From a checkpoint of a small transformer trained on Wikipedia: a variant of Muon for these matrices.
MLP neurons of a small language model. Each row is named by its layer, matrix (down: output weights) and neuron, and shows model dimensions 192-255. Each number is 50 + 15 x the weight over its row's rms, rounded and kept within 0 to 99. A neuron's up and down rows have the sign that makes its largest values positive.
A block is one neuron, or neurons of one layer that tend to fire together. Before each block is what it responds to, as a language model described it from the Wikipedia text at the highest values.

Description: Fires on the first piece of a surname, or on a middle initial, right after a first name, such as Wat in Thomas E. Watson, C in Tom C. Clark, Mc-Man.
L8.down4:53 57 61 69 35 98 49 32 45 44 32 46 50 24 37 09 43 33 32 51 59 61 36 42 71 49 43 51 60 52 51 63 65 27 47 50 66 38 45 35 56 35 30 76 47 55 60 41 47 56 60 56 30 48 38 66 42 62 71 61 47 63 67 84
L8.down177:54 54 29 65 58 28 48 53 32 36 31 69 20 61 15 55 21 40 61 47 49 36 45 56 67 38 43 39 61 66 52 33 74 63 18 55 54 26 75 41 27 45 40 57 49 51 29 38 47 85 56 59 14 45 54 69 59 58 41 64 73 49 56 64
L8.down349:47 34 48 49 57 18 57 61 53 37 50 52 42 54 58 44 66 23 45 58 44 75 59 37 45 33 21 74 87 63 61 38 47 31 63 44 52 68 60 39 74 37 47 43 37 49 37 53 77 48 57 48 45 60 67 40 50 47 42 76 72 10 37 38
L8.down517:48 38 33 59 21 60 59 58 49 63 63 44 53 44 63 84 36 37 30 65 40 43 68 34 43 59 35 56 49 46 53 27 48 30 48 47 33 55 52 39 43 59 45 46 36 61 41 23 54 47 85 36 54 48 40 38 59 55 75 63 56 41 38 77
L8.down602:55 32 54 53 38 63 59 51 62 47 41 65 52 63 73 61 53 63 55 52 28 57 37 73 41 70 46 32 39 68 32 38 37 56 29 79 68 35 53 66 64 44 26 60 50 48 40 36 23 42 57 60 45 29 62 34 49 23 69 68 47 63 59 71
L8.down612:65 34 44 15 44 74 47 52 43 53 61 47 14 39 85 38 72 56 46 38 62 61 59 46 42 40 92 47 59 54 34 67 48 23 35 36 84 49 83 51 52 50 35 36 52 53 51 62 61 48 69 70 55 07 50 67 31 42 39 56 36 52 54 45
L8.down614:57 69 66 50 30 37 43 24 30 36 42 47 47 65 76 46 67 58 16 35 66 48 55 29 52 60 56 46 72 63 58 69 71 48 20 51 82 42 50 58 62 42 68 67 62 37 59 69 64 34 68 45 11 31 54 38 55 66 40 71 53 49 38 28
L8.down809:64 68 57 35 57 54 45 68 25 53 50 44 47 53 30 52 64 38 30 55 57 48 65 25 53 28 44 60 13 61 21 50 40 52 44 26 36 55 39 47 45 46 44 39 89 63 42 64 59 69 65 35 48 31 78 47 57 65 52 61 51 32 41 66

Description: Sentence-final period or closing quote plus paragraph break at the end of a Wikipedia paragraph, often before a == section heading or "In"/"The".
L8.down31:45 40 61 43 56 49 63 84 57 48 47 54 23 42 55 52 42 36 46 50 41 29 54 36 35 64 50 43 69 37 67 39 63 67 51 67 69 86 52 25 48 36 44 56 59 67 54 53 38 61 59 63 57 33 42 80 53 29 27 23 72 61 69 58
L8.down171:41 45 58 50 52 80 55 75 83 50 60 67 65 35 61 41 59 58 48 56 55 69 51 50 63 42 37 61 82 47 55 55 45 66 85 55 46 54 51 61 67 58 38 39 73 52 46 48 29 62 42 40 34 68 25 85 59 58 43 75 46 34 84 54
L8.down262:53 44 33 33 39 70 52 52 39 35 74 64 40 33 62 49 36 48 43 52 52 42 34 32 22 51 51 37 55 68 42 69 52 50 48 16 58 42 78 23 73 36 63 55 65 43 44 56 68 47 63 44 63 36 42 60 32 45 46 34 45 58 44 43
L8.down402:45 75 70 47 70 54 24 53 50 30 35 39 63 38 56 51 56 42 34 80 37 33 58 46 56 28 52 51 52 47 94 41 51 38 52 50 58 42 66 48 73 57 61 60 42 60 26 72 44 27 67 30 65 55 36 31 60 52 50 62 43 70 53 64
L8.down528:61 55 57 31 53 42 45 69 45 37 48 54 40 61 81 60 48 60 75 23 39 56 56 37 38 69 44 49 34 18 46 23 52 46 01 33 63 76 68 48 78 56 52 22 75 49 28 42 41 62 35 47 60 57 58 78 60 47 50 67 53 14 58 36
L8.down584:67 69 44 53 37 57 61 56 37 43 41 67 58 59 35 62 69 57 53 49 28 42 66 35 54 59 38 37 73 47 62 69 52 33 42 42 51 45 51 51 57 64 66 42 65 63 29 62 70 43 33 56 60 42 47 45 42 56 52 57 41 42 62 56
L8.down773:45 58 49 71 63 59 59 69 40 51 45 56 27 33 45 60 53 52 47 45 68 40 40 82 50 87 64 72 34 75 30 27 69 44 44 55 55 48 65 22 49 58 23 67 58 37 22 56 52 55 53 52 45 30 34 50 50 70 60 37 58 80 19 56
L8.down814:31 46 40 32 78 50 63 50 43 42 74 32 40 48 39 40 96 52 32 39 47 43 51 56 69 23 83 28 41 18 64 53 69 40 41 29 35 37 48 45 62 74 53 41 28 32 43 73 68 69 58 56 45 31 34 53 73 78 24 47 70 52 36 67

Description: Periods after a middle initial in personal names (John C. Hart, George H. V. Bulyea), plus mid-word fragments such as de(ference), pat(riotic), dol·ph·ins, and French "de".
L4.down304:41 67 72 74 64 49 68 65 48 25 36 42 56 59 48 31 44 54 46 65 51 63 68 66 34 51 61 64 57 39 27 42 31 29 20 99 56 41 38 34 70 25 62 46 51 59 55 45 61 42 61 58 52 42 44 54 42 68 61 22 35 14 54 52

Description: Period-plus-blank-line tokens ending a Wikipedia paragraph, especially just before a new section heading, plus the == opening that heading.
L6.down55:38 69 35 41 52 50 70 25 52 51 53 77 30 66 45 30 15 33 29 40 68 44 50 83 72 46 08 22 67 27 60 45 49 54 58 75 33 44 54 53 64 69 67 41 40 67 58 60 45 57 34 73 40 70 53 37 26 29 54 53 61 39 09 46
L6.down243:56 54 77 29 41 51 41 46 58 38 57 49 35 37 34 31 60 57 47 83 56 39 35 54 52 42 54 57 60 47 43 25 49 53 17 69 62 74 44 39 54 42 41 36 34 56 36 62 47 36 70 41 49 52 41 71 89 41 64 65 66 57 65 56
L6.down328:47 34 58 33 48 25 72 56 43 62 58 17 60 53 64 56 46 73 32 43 32 62 64 42 46 42 64 64 28 50 42 67 67 36 24 54 26 19 46 67 57 89 61 41 31 30 48 65 75 46 49 33 27 81 59 50 45 38 44 46 48 70 51 49
L6.down434:53 69 32 46 39 43 60 52 39 52 64 39 41 30 50 54 52 49 48 51 59 63 68 62 43 44 23 38 36 57 74 49 71 51 34 58 63 56 50 41 40 60 57 70 61 39 58 48 50 33 57 60 53 50 67 30 59 54 42 56 31 81 64 78
L6.down492:39 19 56 15 13 33 53 67 55 39 64 29 73 24 49 58 36 59 36 43 38 63 69 35 60 41 58 22 40 45 64 52 45 36 77 39 78 56 36 34 55 56 20 80 70 52 49 44 44 54 62 55 40 48 90 66 53 42 27 61 76 50 35 53
L6.down678:51 49 52 59 44 46 53 42 32 57 68 18 63 47 29 64 65 55 61 39 28 35 57 61 21 80 52 46 47 68 59 55 67 62 18 51 70 32 36 52 34 63 22 67 57 61 80 56 31 67 50 36 27 52 52 13 35 52 47 39 43 81 52 44
L6.down813:37 58 38 75 56 56 28 36 71 36 44 42 49 72 71 61 47 54 55 51 49 49 75 79 27 44 32 53 39 55 55 25 53 71 42 25 48 39 62 59 57 66 76 67 35 27 53 48 50 57 22 55 69 72 42 54 62 54 77 46 64 78 27 48
L6.down822:27 06 34 42 93 72 63 63 34 32 53 33 65 41 50 56 57 56 78 41 69 69 41 62 54 52 72 47 47 70 81 46 43 36 55 66 29 63 47 45 73 29 78 32 41 58 69 35 69 61 67 41 24 55 64 50 43 47 32 53 36 39 37 41